MLP neurons of a small language model. Each row is named by its layer, matrix (up: input weights; down: output weights) and neuron, and shows model dimensions 16-207. Each number is 128 + 32 x the weight over its row's rms, rounded and kept within 0 to 255. Numbers have three digits each.
After each neuron's rows, "fires on" lists the tokens most often at its 100 highest values on Wikipedia text that the model never trained on.

L5.up11:110094105125128166127174162163077084109105096092118094133125169127149143113174122113111144084179143133072120152109135135123111129103197104150180148106154121124127153116142152089106125154173085139112113083103174091125104162162138122109089174117123125124071070173177177156102125103100147139124151109081152089147122159153154170079107169138114110139164139143145031111117177091136147171049138121205122135103172150093223129145131112195071109147143128143100131124160108135131088076113133093139110146124102113132113054151101091081178163150112114101111132095155116121135077142201140134
L5.down11:153117203190122209091099096121153163169094183085185125141171127082092184169113080121118139158100130138154116154159115114140152114139089152150115194140114134137195184090169098125110153111106157153079161118097175108139150082119205094146108111091062154103122123113086111135172124108132176113068091152191137145091090109110129142112142157084157173132070131163091156155113120159135158113157168159114178124122081099096105194127108163090111119057125153141135132107121153160102112095119134138112146118126110143110176165059101127120126167150138098147119150165154120130127178132093148161
fires on: ",", " home", " life", " as"

L14.up366:161079121144100117105091138176130105063151101126148141197139162106167098160176137135152132149161183077120092006070119109159161099141138095198113142135099134110123113112096112141156101130117112099102136148149136142172142096134150125105155086072119104128117147152148143045116160121166149089115129144146133137146115153154162165089151150168134163066116128147153167124157109192147182160131104102168097143128126104147166074174190109136131156130119068112105135183122134149140110112123156139170117116155146141125141110082149091164142062148162125119111145097127173167130161135112092088
L14.down366:160133120132170131140153111137151122098107128074090180184141091116163113070120122171173148146154127128136097045080118110095104102107120086135095125100163109106104118140120188113192163158108138173127101153146131117150136174098105151155180126141125116132089143139119136119157134136141116137135177094136153191117101115173114062118178149129109127141120122148138100087109106218117164120120112148178072122142131136174158119191101101123115120129156069091146089140156111140189167141097145127143099091082084120149101182081121106159145064167083145062133065108154129120075181147139089129
fires on: "s", "ab", " Gr", "as", "is", "al"

L3.up1006:128124130165078175114164082152076112155077132150151100136139130095149185133122120093095148103115160140168147089117169108138144142183174124062138135160201110066103116118083122139137151089105151050123132162088128119138116141157131169154166198124153082101100187113131093129130166102107142122159103115107118171078128097119152102093097122102139057162112114200097099144114139111119092146147053086101112120114105158128109106156131142153125077093169138174148075117196086137097127114178106158112192126140132164181162141184100141148093131147080120062145192107153171158157080098155062173
L3.down1006:137134160184101140185098165148107167112094163184114134154164124139166152144127094159148101134137107117151100168166128139086143118114170092178144096093137140102118150129122138088093149125105112143142120143126120121103123139125139133131112087201075129178163135155142129092143146135187147117060086111097196147167093112137082069114165105127141131133079143114103113045143113175157212096103094069167127136062092137092166102121151124106104131094079141150080073097098119114110099180099196070112164127080082166119118156128144154072121140087106178222135171119145101093113163099085151167
fires on: "ly", "\n\n", "y", " has"

L16.up263:106137155139143099113031130127145152169147153109099144104060134119051143108179166096134098110110184143128127185098101141131122146141122106126082127104151127142167152153193136141110108170136150081117098167119120131104133130075156131120107183147101157110235086083141080169131069126120093125115155173139182148138181082150087161148154175151197161110108122119178170181127177151110165154114115095160141124123111160134127115143153156162147140150098129139117059167128134167105152106178117149123106140106147143144077154190121102135086148115081083173131052091123138142122104160183097112
L16.down263:092130150142174173159128134167152071141152091153136117169142148108074095181160108109114167101149141117106135131079115168188182080172106120153167151203162136141070118121116130151101125114185125165151140048167107163162115113083110147133098103157120183167122196137104106074132137015151083060117100164121115165090075178139164155131135164102090150127158167153126108128102163198112165114120125095111136107134180117087144056194099124177138118122068108147151171152156127145082139147123119127124080151099115138133146140105114107136160128067087112116130124024110097156193079132180165108
fires on: "\n\n", "\n", ":", " (", " was", " |"

L13.up921:157137160113064079086121093093204148071127123152157096095143104161139155145145105184115129096183165134105130165150063114129085147157056138145147081145132081140112103109107169132102145183106142133107105106095077194120130024111079122097114125131101094175156141137109154166116168105108121148144172112135079131059067100141163115093088172090106167131126145163076134183169135149103110135140192140072138181098105146097151141146082095126105162083155130152078116121091157113151176141120139158189153169160121180130170132111129154144100074111113137147089112132127149117140147149058153111
L13.down921:131100088078114131135114135121106140208111160135123168114061184148164161155091119089161102132109116145121136140118118129059141088079180129095116146085149174127078132126152091156151128113139144096131148144210100099100084099168110087136132142043130146081113104110165108149106115150181123119086084131103208073186149175133096096146161137163087128170133196127146151070152144079168165140091110092152071141123149123147143136124174111093133147157077118103108112098148144169118142127155135113154173159120132145101086086099155104130135186105129175135151129118153125142115087180182151220
fires on: " |", ")", " 3"

L14.up412:164118097090080092103163101154151063072115170058145064119139131159144138091139141099137113127198157089159085199164100128135134146156185118150121106109152142135122148131140124123166085133064144101158106068077105089131161122148170079108143180148154114173101167101121113111121181107123099144124125113117155108096169138094138134155181114180145163138111104138143070214084117128157142158059196107159154093150148145056193188118146108091081085153136068089187071097141158122147180154126135124188125124107131173120103126126139139106079101088139133191135130108107131162174134144160065184
L14.down412:177116067116138172130143134111139086124104140108154125115117083141183094112109172151099111083170150075120118177122119152168142154139147089112118128100117092130093080122165123110088068111092175126119109099119139152119160144164128102088117130046120127109183164097146086197083097149087138131048111111096072171124145112098205150144200138120142098155112110126173090176146151175131112141105108142142099152181165152128120155177136104074103096140152117104108090118142146113096162077180153165107100113160160149079107188085133159083167149117092169149178140107145138149157079131189051128
fires on: " p", " R", " s", " t", " g", " f"

L4.up242:143095090088141178124032123094055085118140071155060215123114148095126111116088120177109108192112134081167120138125128086087085133172159120178108082178180125134177155094120075111099122152108141159136072120117206138135155104106143152156079164148107149141123151105119125136121134132154141122102148109164105088165131116131138127098078142137134108144107179120141176168130131190079078191088089116085100131095124145105068119143053047164113163143143122136135155123123196158189137083113111147106159121125150048144133111096126123130141111070162144166163133155129109163113063166098160121
L4.down242:106150125141123118149117105138138149149110068160124163171163167108160164088126051161149116125154124103110100167120148102128101131131123137123086105146121108169150113140114075079068177156064111124107094109146147135134113123118155112169119158232101137102178131178092134133167106132089153085101143130143112114146170093122098105150111181075192151120138176094068134141180094176132122181084111126099094115142108121100077109118077130220106118161098118089112026113088201099170131154058130145126174174152148090117186123068199098166128093109136141199155116139124126150101113131157194143
fires on: ":"

L16.up894:094169142129130140189070057140092095090099121164109072100176129174184072171068089180118109142175156166139100124151140131138104103072119132159105188112125121132158140067045140097165075170104151103169198108100227156149134187136146074152138136215151134174194088159138165096133141106135136112146143178076141090128124074148145115157141142129212160127057144085150137126142157134178063117101095100108120149160107106127095127108119109131075138084141107146152146133177174112119161087140128112108053100127110109140134135109107103108146047158140124154126127054111105109101096153141080102
L16.down894:122144150079126057151176134091173119129119116079102123115170109074122183067177156106125143077116132117129123106135129128134183161166177148128113174107106118081099109158154129130099132121142119168146159089168074165107132117122086181107131092255120132149109130165121101147131110128129137198166141069118158144167130137128120226106137085138137113139118127112145127094127129171043134150100146080126109154098135166126151159126151101115116118094139153118141132086069094176120136092089113152136186173122106188123133093141116162163091186133138114126142167154107170158112172118105132177
fires on: " |", " to", " at", "from", "1"

L5.up60:124179117126131124135138166116172161114107156066112140173120120088119199090087105103129131152116181178161082186103163110136105131188203114116096160129159131144090160103143180095149161099137126149104127073119110130098139098109076162146135156190134162080104178129137084112104145137116130143105094115154127151117182126107107101056120149131075093167108164116067176164080172181078119166120119137116094098112076132070120137151164143131058207103127099114136093127206096135131180103157116152170061146153092149112153117058132174198092129119108120062131052146141175188182068107116135169
L5.down60:114156118179112134220135092139134129084131153132090086158169123171168176179133122112108157162153164209127149196099141125114082134154142109143103200157164090080117133066070103099171160181110076094110112197108060148118151109089134061115104123173116124124115127123157087090115168132123115064140138140122102191084168169148106125064133142181062143128086109135083175125086128108147118180137114154148105097089083166114132122116117109126140143124127119171162139124168168099187131138128123135163076158129141092121150080098144100205121106075077115126097122112145110189121110147108135181
fires on: ":", " of", "ck", " Tre", "idi"

L7.up237:140121109089152059156104174138161253120137118131128164116120133129110125139112127125077106084136165075125191109107143105103123150168152127143169095146228097122142105147160167079162130106150080094165123158116166136100204070137099100146152154098113127162074101147121113164116164106126071161086135132127113116112124126085128100116131067137141118101152071117114085137089139119180161123141086050099113107157185129147115160148091129176155094133107158081102114158143134138094095134141100145088053130147140189138122202160174152126121126144161131123129093058145130181104153083160117111
L7.down237:153168137178144079103166075166120096147134135095140109131171099164056077112127156067089142095097112101075151123150147130140186133104144154114074084172158065142126119162134130119164159143155141103118150127152182090134117143116105107181158146119098118117146137146160134094084147165207106099089138147140163105175093198090146148157072125124149201141133175154110126144088144133143092123118211054110097140157143153078116151137111087079145165111166081150130120112171170065092135149106098136115121129156104116154049156103166131188144094188139121093085098073150074152112112128109153131
fires on: " was", "s", " |", " had", "bs", "d"

L7.up673:105070149138108171126164129111136114092077117151113148146122174115041130094108143139092097106092160116097207100090127112130081121180114150154118177147188061116163101137155168125124083124160144176126083132111098103207135114083129113143137154111093126166104144111138179097146091125085170158136155103109157152139090127097142114162114123108155129131126144171112113112122139141123093105111133132145091124134091126116097152066125213159079142092118161135132121193152091162154144143131195112144128169113199070174067147158176134077081125087117141145161074130172113152138133159091098047
L7.down673:162137165124169093150112094104161172138165105141171138116179087096108095145106166111134093206155174157114135175149127110087143110185102110107101113169162076092108148109111088169174133127115149086154170137150144119078130146113164169111128111153146075127114135124120163164103092143184140162120113129123144102066158103100093100174077091078076122134113116102168035162131128086111124142188108110117119138178155081079185132093103084131161156102201151122147151052101123147168141106141099134138164118065086152119163120133124124149140124113151175128090117120123162118127127098131188121
fires on: " and", ","

L16.up972:204149173165160056123121171174116121176087103145117120097154140109101114149218156153121102162132143096109137095179123159147153115126141126157102049134143168105127142145141125093133048169127146146094055081131088102137131107157118167118128175104139142161109096095134110187093103192164119117167136104104157119133158103110136147100147149119141115156125172185090092157136088127119084175069107078154120163198116130111156117200086099079109196168088061119155060133085148112129112171168146077160098142151115092144090124122147165130123071113125095108117188117127164142131098131123107133
L16.down972:099144138122099117116171117111133112089137103142140104105046154134112164114156093141161070138116123113115112150110133146115175135069173111107120112156132109148123161128181110096125135145100127150111040129117084178172138104109129099109169127046157117125129073162113172161142127137150139062138121157174039062166114124143128168140075131138139133115109161124140150166134096200144100078128137182154094149160119129142081128137146140112084093154110143110153061133146173117108157122128164169083148101129148164151111189129110109158150124137103123153120145098127096135179083143108156165
fires on: ",", " (", " p", "P"

L14.up21:116148115136070159148151124128102168109116094165090173103129168117063145156122145097146140094176102184133133168212153173104174101100066172140109127122142147109161197123157154050127113143162120122116116163140064125135126094088204088065156138134094120087130163138192127086146212142196111108169164110087165144070132139136103177121102194108148093134150129168152106166159157126196115122148159154096097134067066104160161113120144126101088137101178149108122133154103075136091102037133183114126120127137129119115134119210057136104111129163066087138096124148105115091105126139107132128
L14.down21:144138121120145083138110148098113133116142128115109122124101096145115178183118142097144124139179090112095136137092061110118123133112117169108123199140152114116145138142178090171149143087105127090153098120206166130142139068090127161098108101182087118137178136153122115104113111111110053130099091146164111142124157128081169164091065141174097082077138143076108153148123163115126086128096086121164158151117145106116139195081176131102114195100088093132148134130084154132158160112088079095124141224088073154172155195142198099166122155160207120146160104137118069074138141093195100172
fires on: ",", " and", " by", "\n\n", " of"

L7.up663:171120172173134124082090161114134136131097131105089125140062138077094106157138125185137126112162215134156044129119113123117119156158187119127109128110133094096127105131156137191134113160175210123130127131102159124113140164106116135067104136103142113169119135136091124141140147149115149116092143129158139177112084112190129118096096141107152157147088139143149135071107171023090101236054109143140121128148072101155099131142103105112171188145114154123119120140190124087168137127123112155074148154158164237148093170164161086111158061129135098117174143074201071135126158092138184114
L7.down663:146162117102134113106065152171187080122094176116135160089167111101148156121141076105091109161121172115107113136080136176156145148090097162125136191123128139159133120152123102149166129115113075167124103067108146113085102100095066130103163151149119190108133154124136128122102119102122127128093157174155139105131168144097065094155134150110170128155181155165163077098098116079128142124097112118151161064120098097134090160119070070160125069121138183080119079160132146097149142107171131186158120095130139155214111050166082146132170118139070160141113176116152202136168154086179180128
fires on: " |", "|", "\n"

L3.up968:066147138105089097142118139128133078174104066182077155140118133119083122152120137170169167148220094164117081114139132078084103135162081136147157086142157157112134160095146052138131062091148096084151156153104102071132097154150174084138123195190109183117119120041093138136119112132154141135096050170173106053162151129144120130134097146112162080114166154130086138091191132170134124127153104186111103175095115135129116120074131113111131135151137157137127112104146114093178158113143130119124122173170113113125054092116086118161135196078141105148170180092129180092142160086155129173
L3.down968:167134105125112105110119125129142111115103155118116097112143136156144137183195143124141157158175161114095131093095094148150137162132143134023122185138060133122124199086086177086096137079168112161124112103118083107091048195167118160120119079143079083121148134109130138138162119148139141127168079122156132128080187149100053143127082123184126112191146144160142103156133089103118142086107164132138112078111166139153130102150134142104103161158119161099136092137154161134184113131160072113131104141095181122057137073089156152118105113156143140076212134079133126123138038123105102133
fires on: " |"

L7.up467:080157114133119151185130152124127128107134170193089114116103161158137090150110088165057114102137142125150138126097161194094115120100204166083121138113093130129104130125160162108129096115166082161124051102084119136123121175131088127084132158168144122149164133108141126165224093161071165094136165115171161120164126126166108091142158140117113142152132159139081104150148158129100165150073155135133119090097130143156174188150127079077087086116139125115144140092074131116094102064169202173153070151084125037103160124163105144065171133138167121138086091169099129084159136157133117186
L7.down467:155122140109141106126140078168128188141182084134142170140160076080097151118164162108164113157125117089113144128104103089124067142161130080108096121148137081129145126101110066170162156136104120097154128187185167155125106128131154135189065105137157142104070131143105121126091083115155099063101076125141133155086169126075082138105064111118177135163109146119150131119128158113170103127187097160096110127168170082088072088081149135127148182115151133126121128068110138117166163148114083094053170063137164216115139125101196118166082158136172154161122188128120155127095132070174199071
fires on: ",", " and", " of", " by", " as", " in"

L13.up486:185134128151128183124178163107071168130111153168149147098150131148131083147111116122132105115126153108129188083130129131134185177144120128171141172175126125103146107139109030107057130095157081135133108098153130121053114080165115116054196186133098117200146085127173100150208136129165132097164135127142104122157144083099064187081100125169121068184104155117131128120111138114143135109101143075143114110136073150104145145067097181197142088149116142144148142092089161088143093122182119099140149110098160133123107093125138158179090065108153103094114157170086104148101074140098141113
L13.down486:115153161108088112165149147174118121153132195101134102122142097128109187153129171115099135172135142100187111086124126170172132128135084106125089098124120129178083103126135182110105097125133090139104020152077133137113131146178126156086143165079158198138132141101147181145137127187137162074077092136197146133143116074129112162089120147118166115132130157205146165114162130142194037098078097177143120125185144112140138074155122156093171056144160103155135105170136120163143163116155159129138117104152114142104097183195134097158085117150125125175070087133057070108163124102118110140
fires on: ",", " \"", " (", " and", " one"

L3.up63:145138097128139071138140125054111101075157150118097102198105160142141111119100142140163138134163154143117098133108123182128120159137123132104146137161157137112111193164108150145113150164151099135119108122112108125114159148131090136151072177156158167141124109046072165123123108126123170147098092150113098085154078132113099107113142081118120124157171174096098134074101089126111072175132164140102138145106140145135161142083168072081175200160164164146187120148142171136180135126107061122159107148139166099154134053166148118103116167093124160048112092084159142094103065138149178078
L3.down63:147100116113132091157124114140141104098138151159072111126136145138105075089166116147155086178169143121106091120025129164188151167126149076100092152128125134122167144098076165115125153111138116147168147126183146092107127172124090099139092140111154120106124096068149136091162127167116104122156107129169096101159141175118073107151138109157102149126098187121158117086117155106109113138134172101101144136175134152136131096114144142069095158209127101142101102179110186149156057132139050137169094123091137165080145087151114112153121120152148167033129105112130144141111061141142137112
fires on: " |", ";"

L5.up125:118112167139107144149059104147171109162118171107122171113120159144142117110153099168115118153140112057176118132190151088133102165168164184114106084152085087138153159137115114078122173141190059146082092182104194013145150101115054109135128121135138154102107157191100159196136168110135079139103132098087125122115082051112155066196088114109097164090121117122131122139092184148090081168096109100172152113165100163101075102137080118119136104141141149044166157189130121117101157110096127170117103103168193149141136126128131079160104116169137153165159087141115132112121068070105169108
L5.down125:095121161138149114133108114187169065130132126139157113084117145133159218114115150079141091080109100094082120139164119117153104135100106148141132067129052172150120145122048120144135115129073076128140149136114110146118107140181106113152090089190125077144127129128125171144183135168119112142157139115137079106123140172135078099165110077114126208111126169147124124169145118180106085127158109157155114118106056145160140109109076160146149123190101136091115144093112132110110164190121121152159141103062148073148119107081204137122091118116133092175157160169073157129077073153159087134
fires on: ":", "ig", "imi", "iti"

L8.up854:161147073132108174156124098078122106102131141103125111158117126113084135114068181099118108180159127099144108153102095111108148133156131112129185137068132095145081131103109126135097133126145071139081148195088131111062158124117145153137164193111126068097122109117169090097153094114092127099073101101094189106103130176094210063079154069169108141200118114128166150130102148104099106178137136086121132113143117156092141182173123227095156156129108157107163113101153103127129137145126183137126164135127145146112149133169102072128049157205081173155140198117140179131162109129145144064
L8.down854:131164138112125133163129130123126126099117144118153127117119143099097150154173140106092095139144105118082079164163117051136157129173140085137139176086142130125146170113163176118103166112135156098096052155137161126111055053136121138136120178109084124090138134137123202107179148110115130124167124098037218206158101107092171099111147107153103087121064146065089102069150167129170124156139126104111131162088141101170139145200128138075084146145099134165183130107117102147121143176073125158083154190124141132107105116150174102130089145192090152163112142164080147152130131137103162205
fires on: " well", " wide", "ly", " has", "ight", "mat"

L14.up794:162076111091142075121188150125169139068119096150117119123173164117077140119142099107112116150179210134101158068098133147127087131120156154129097133087172085149159167117154062161191087132138112164121155181116114131147128153099115152138124103163193113214180154155147077087127115127124148155072114092168157184137105112135105116093042084158100100105162161125176097131144098094097193142177170082132119151088157192084119136071132111179081152094148144134148096183094132157132120141186142107129129104138116089167114170122077092124112083121107161096128164128127123119139055117147106157
L14.down794:112150160144153193116141103158133109150127159123092132055136076161083158068079130096097128163149130123179120098141109123109125136130102128103089139145149118166166111180111116135102174197119108089081144125130164102141077134130114099086147043255141100148099121107125151142138129144176128125121149078203152118120163107120141122110139169113150169130095133150156075145172243122114148122116145139133117110131129135160077079163058134087105101119175158159138119177149075132125101073139143158111173110127157122115105172107174073147099167118116129157116141155076096100180144189133038167
fires on: ",", " and"

L16.up710:140094187159120047130075109202137125157166131122051116120142186127136168150161161093119099110149116095149171124083080131168183114102203067115095147085105063132099075119155105133109139136166096160088154114161135173097151196094115164164085150107090184100133138075151101154138148136107106159122165112096139107146160121202151136049158100121109121146147143062142150074176116076142147136076117093105097132116118148080135091148120144146100153108122065157100087112151164155083180106072118169110134110107094071146120116139149087144165147160156115137130109124203110090159161090085081143
L16.down710:115132076113181177096098115129117102123087076081202093183122170132117161111155124117093111173155096140088145125146140095135111146116119132183133165113089093100163137089144140150119133156101109126126097082123136114165098119110139170117044175159147106153148112155084137103147126158135097128124164164144133130129074093144111183180105188163098076085160121136134147072157138168147165147113172170129156163093125103157156133083156127116097138119104109110147088125134106107134101147114127114173096186085081112121151123084109124138130154190169093096109067153072129156108219153145146152
fires on: "|", "\n", " Pos", "G", ":"

L3.up571:142139126106077080085129116093145173119174126140107109089158118102131043137102181158155104132153163136137079124165129151119174088121110161160136088144140133138147122097089119103112053167185092135085163126079086167148139163053127145100124131188177155134131129063108146099128150172130193135133152177151154143092130129149133079098136200110097099084182169133135115097120107127194113147150166069141109118101106079156141122094115103134137120123112203076123110113118174095116121118118061136134091111156154149074142106153136140124157104152087100148081177120108147100091122118126127138
L3.down571:143122135094123087126132092085121168137214119136163183108177132097116104135176124094159128140109159131167082153151088164092219127138172118106156148180109136080091174094064141144167126121065081137096087125165102155131088119110114125098123137187122111108164119078172158167139171171117120154098136091096175071133111150052083122143162123119137122140170129095098086122174124110048117096135092082080183119111145120176163107084164084083111088188144157125154121117082113144103098141158077158160149169146154072123115140164128135171181098109131123123097141058141150128184124086196149169
fires on: " |", "  ", "|"

L5.up98:109150123144120156139150090123126141135108131101142129138135141133147126151124102188123118048151105123154147099077097112116114183180160090100146104081123106125156151090131118150095153149185081170112073098041162100121132045137125130210091106088083114117109176111133144122087128141088215073146099119090191167122141102113113120131144153140110125133142120174115204135121032174127077159157126110124094105160150105097118126086096138152100102157088154106128118115101177193112144116155123134076180181113101169057137126113177152177147128234138145108141141113100176144156170075148149161
L5.down98:123121075128134153152105086086153086061130091194146158199145123166165117142101086154092104109051155163109115088119142186104150156099093129138137124121187117061127132110145102118099140149134119142131148106092142143077127147153131082067116064144164176123164154159104193097068121137113129171115093154194073062106181209109123117122143109157132161134098117125103107089149169125113162165057126149151106131165092161120125120129142176132153149171192099148123064169088112143147111117105089185189101154101116076116078109146140103153129110048144142119147091097162091200151121179102131142
fires on: "S", " of", ":", " (", "ib", "e"

L8.up435:083124131131156140110095165131154087139099116135187122182139122089139134157064133129179086124165187135110170095167139149136173151132115158145173116078192137153111172142106144100096084149163183058066079151153168156066167111137149160149090072146155100135139111152162079132114135160124145078115104180095147137124161159153149164179090166140075128067104092149155134093152129140130093166097139132106081135066143126106130142160188169127084065160170164098216096115085127097111099122132104132157128167060073163092124113091145126165144116124156116101106108093065080130144105148121155116
L8.down435:122176122136131112125178099088110113123145134170095079120080114114090145134139115107073141069114113183164106073137107202132122127135110143132056108148156138137108064152159120074143117112123152150131123111143187127137188126180138091111094190154114203150155137140129170121165110089089153093155111126108074149075090162113119117106158121048158079147131152148123133125093124127105165136118117144138132112115122070151121087083102114151136165151159139168059107118134088099149183150118143148193078157147125123165103189114126139083129167098112079135151101136110138108128168062169176153
fires on: " (", " a", " of", " the", " into", "A"

L13.up637:130090162177179125094100159105084134137134126111067167113104078121101111054101149141185146075153095184102070146174100127131137077158121113102160117110119171145108123150169169146148158126140097143161132148146116127149115105181089174106158109122131102151179086129155127151120122150121168134016076074090183147134106143166110116123192041149158112137130141144138119128140124147032169132063152138084155106120127109121110168146139155152149186109083082172161142127115124160103123180090150134095072105125147130057143116114188106114136087153152085158118099172134110137076080114166137125
L13.down637:148151146151159153103115106167131102174125085108129165187122124111156122148136093119095077150174112169084157140119115094089156158116159153219155127116170065106110159097097092177132129120108164137127164141124153135114181176050127089116077132112139109090118150116154131107078139103110119067112136162150100119145141120130181123088152158154171086110132135186143122159151115090108116106163099185129127088157069121109092105135065191186191151094168161132145199151085089152117109142137196108152190127152104105088173105144100169137106068045114176130169128138140126096119170067117155093
fires on: "|", " |", " of", " (", " $", "^"

L14.up796:087107100124076109152136137194107088061135091105153113119171109117147104098131129132158095146141149109110135117119110122184149101153125116154141103119198141142130157114104184162176084130116149155107119117132095168085141141135096118110178163158140072122140171120143086059097130186077111091147199058071111118185059112158074152167118123125175178069102150126111152126169127111154130128126141165163096093177137116107166164141098057129109153149111070110144140124213215143144124163163179143104094100120120150133108195097142134100136055120105128159120121074138119141204086153165119110
L14.down796:067134116106126103104163135116122088156134125121145088144110110172110142068148127163169161083156115096118133170149107115125173110127112118157133139114140154126131136124160107105136093099112116150090106095121101082122140119113022175136152207017113040114116148110178122163106112177165147101163169136110087118088079141162137138140137101121175152142086150108156104176141139126163155091076151162170137131185156165085141175150071086084146189095175131123155089128100155164111168139172147125141131175131151126133127158152109142080140105162086102065124134149170051137136082130169111094
fires on: " h", " G", " p", "G", "H", " g"

L5.up371:126113102143150094134116153142129156133131118148113109150073111155075126177112092139170118122127088102153097139124102100104118132109115116206080102088115176162117130074099066113029167162148143163125053136112156150112134119108129099171136096151068096108103116201148158134161175110078158153207181062135124141119131135130166100122102119170136164173077151122159103134111153097105126116156124121205092147120151160125090134110112112097116132147097072145114124117166177157107184105119089139107120096127210156162107126066153075141129094130098092183139109137106128139130116187137168106
L5.down371:076123123106133149110112187155165159147098127154114145148115098116165097068131133191103110136115137132104153160091177110145099112113130152110071062091144205151116170129107176133084175045113080184132071138133179142155074096082113126143091062207125074073110149207090177150144094164129133109089117088109087145094091117108148041129129120087157087130167193112141151132111126127158105103132123164123106131119088144131142164122090121139105110140105111138109101141153178129141161181142135156153121133099126121151127092138167103169110127090148124150116131142188139106113182131119143116
fires on: ":", " Turnout", "el"

L13.up954:063107141075108169097103157139132092086084132114137174175107082128076150127128155085129123074101137144094086142111149124141134113073157149115143156090120107121104138143189202165083190136160131097118166177099161156075167126052086159117110111122083145107101176145149139157156142186144167123103076139141097127120175099156132061088095075155103126144129101129124089177115078105068172157115116097201121142178125157116132088157109171150136089142118197097158082163141197142119175081108117141122097076088145179097190112123145112093173174179076207149128119113084103087187116097128142142
L13.down954:162154146188152095134133103115115098134190108108171074133146158114138116151135157090095162174123120155145155140149107132127160122178093120114178071093059175128115143131130025137101092159084067181138107089178084116149094153190125126155111145130130097134157077147094136111126126087166154143099143106115130070092127127215132152142169189134144072098144137152150173093176163148134134108114177136132153131138066207148154156103116073100160125164094113156146135146141064094114102141137136122097160158087154097181118174113162186139099105152144078130160066118183130133089086125101098172
fires on: "-", "\n", " |", ":", "\n\n"

L8.up525:207098125075133150085071138134128123148135166113107128089147108133156140118163101046123116119110108115129133106139070159094163143118115140076137105102071155112156125071201135160163111163098076122145106128144086136117134121119151137106142066068121186153098079107220198197117101145138218071140146152122117151145051079176114164114096119179147095146197076061155139108190137166155140089102138127148112138155112133083143109151158115081120165131119119115137115109112120142113183150069085133157160129142091147179097099085155154122078100108176132098145109115118131133131143086118145077
L8.down525:112111110134115111127103172169138162161142114145118139112100148120156098119126106184114077171088072068146087142097123119086142091118157090141124158132146153101096090138077155092103154124148147145105151142157126091163136150153177223079114116183193104089107130118168129150130098141137108034131134137077095105096084143090154139125141141129111174159120072158167093143105087090106063093083094127171176120136172160095126155136109073050086217159130134100136107079114059170182118101128180139135124120127146117101168081141123112097094105190136111180110070151105142126169153100165171127
fires on: " first", "h", "ta", " (", "ash"

L16.up10:084097160132109159139099147104125167172105118137107131170136158218097154176197084129133124109156154152063126138104148166136140172178161141158104127063096136160116106144086128133167157178138102150178118140130118132111146155098090121113197142083087186150163085129066168107113106098143159071073111119190127137154111134127128136127100113162141142104102143127124187117154158094117086182125118134101148077134117172136169135101124137097102150176103189148167163095121108208115101163151136126121097195122061145128139134146129081115117143151164090141126137091165143126111105135140074118
L16.down10:143101116115058120082139103130105119095148050120058123110165138084157157194136197145129102141084107147127147127114148127133196152159107175162116129125148104132155154128097119158091117135157148210121126134130174139104179187119171120126111133195073191124154117157105074084107136069126128137081144111172105143098190192136149111128131169102107115122107060175152108118181118104091125090133081158075132126154105131153122165104109142152120153183072115144113156084136129112101079123117218090135159185129117089168122146119127157090130105132126143104159095072106111137156081112220185110
fires on: ".", " \"", " ("

L13.up65:110062067157143127117068137149120134135110096124127156190102118072134124122175172115156159188155149110103183071126112070153076114125131152120106161139132113136159120119128079119191123136133160181106151092081126150153133145173107165153165151107111107192149128136108116099136145145175145138131103164128131151113162103149162141117154149150161101084161120148054097131095119176156090165109178125116146169092096104126161145126149117123149164099118118082137157131106136114134108109100123116166149107161127125111135116130108083108151088194146147218099135198150146055091111135150130057
L13.down65:106118082182177146102132153133125121142176104111104125183143095082137130164122139146104104166141154145177085145075138127058087120106083084112112149110165150118137127107138056151160115146182149076152137159133102118137159117168126170107190160072127107105117143150121124132183131113136127061178131143081161125104193064115177128144174147120113106160090147156146158056114126182141094149144146123150163112145118150157120138168121154129120101082122109175161116109096097165154179108110114155108112091149166145129144110046105094117150153118076096129125072118162150114073130052126120166
fires on: "s", "d", " Man", " l", "is"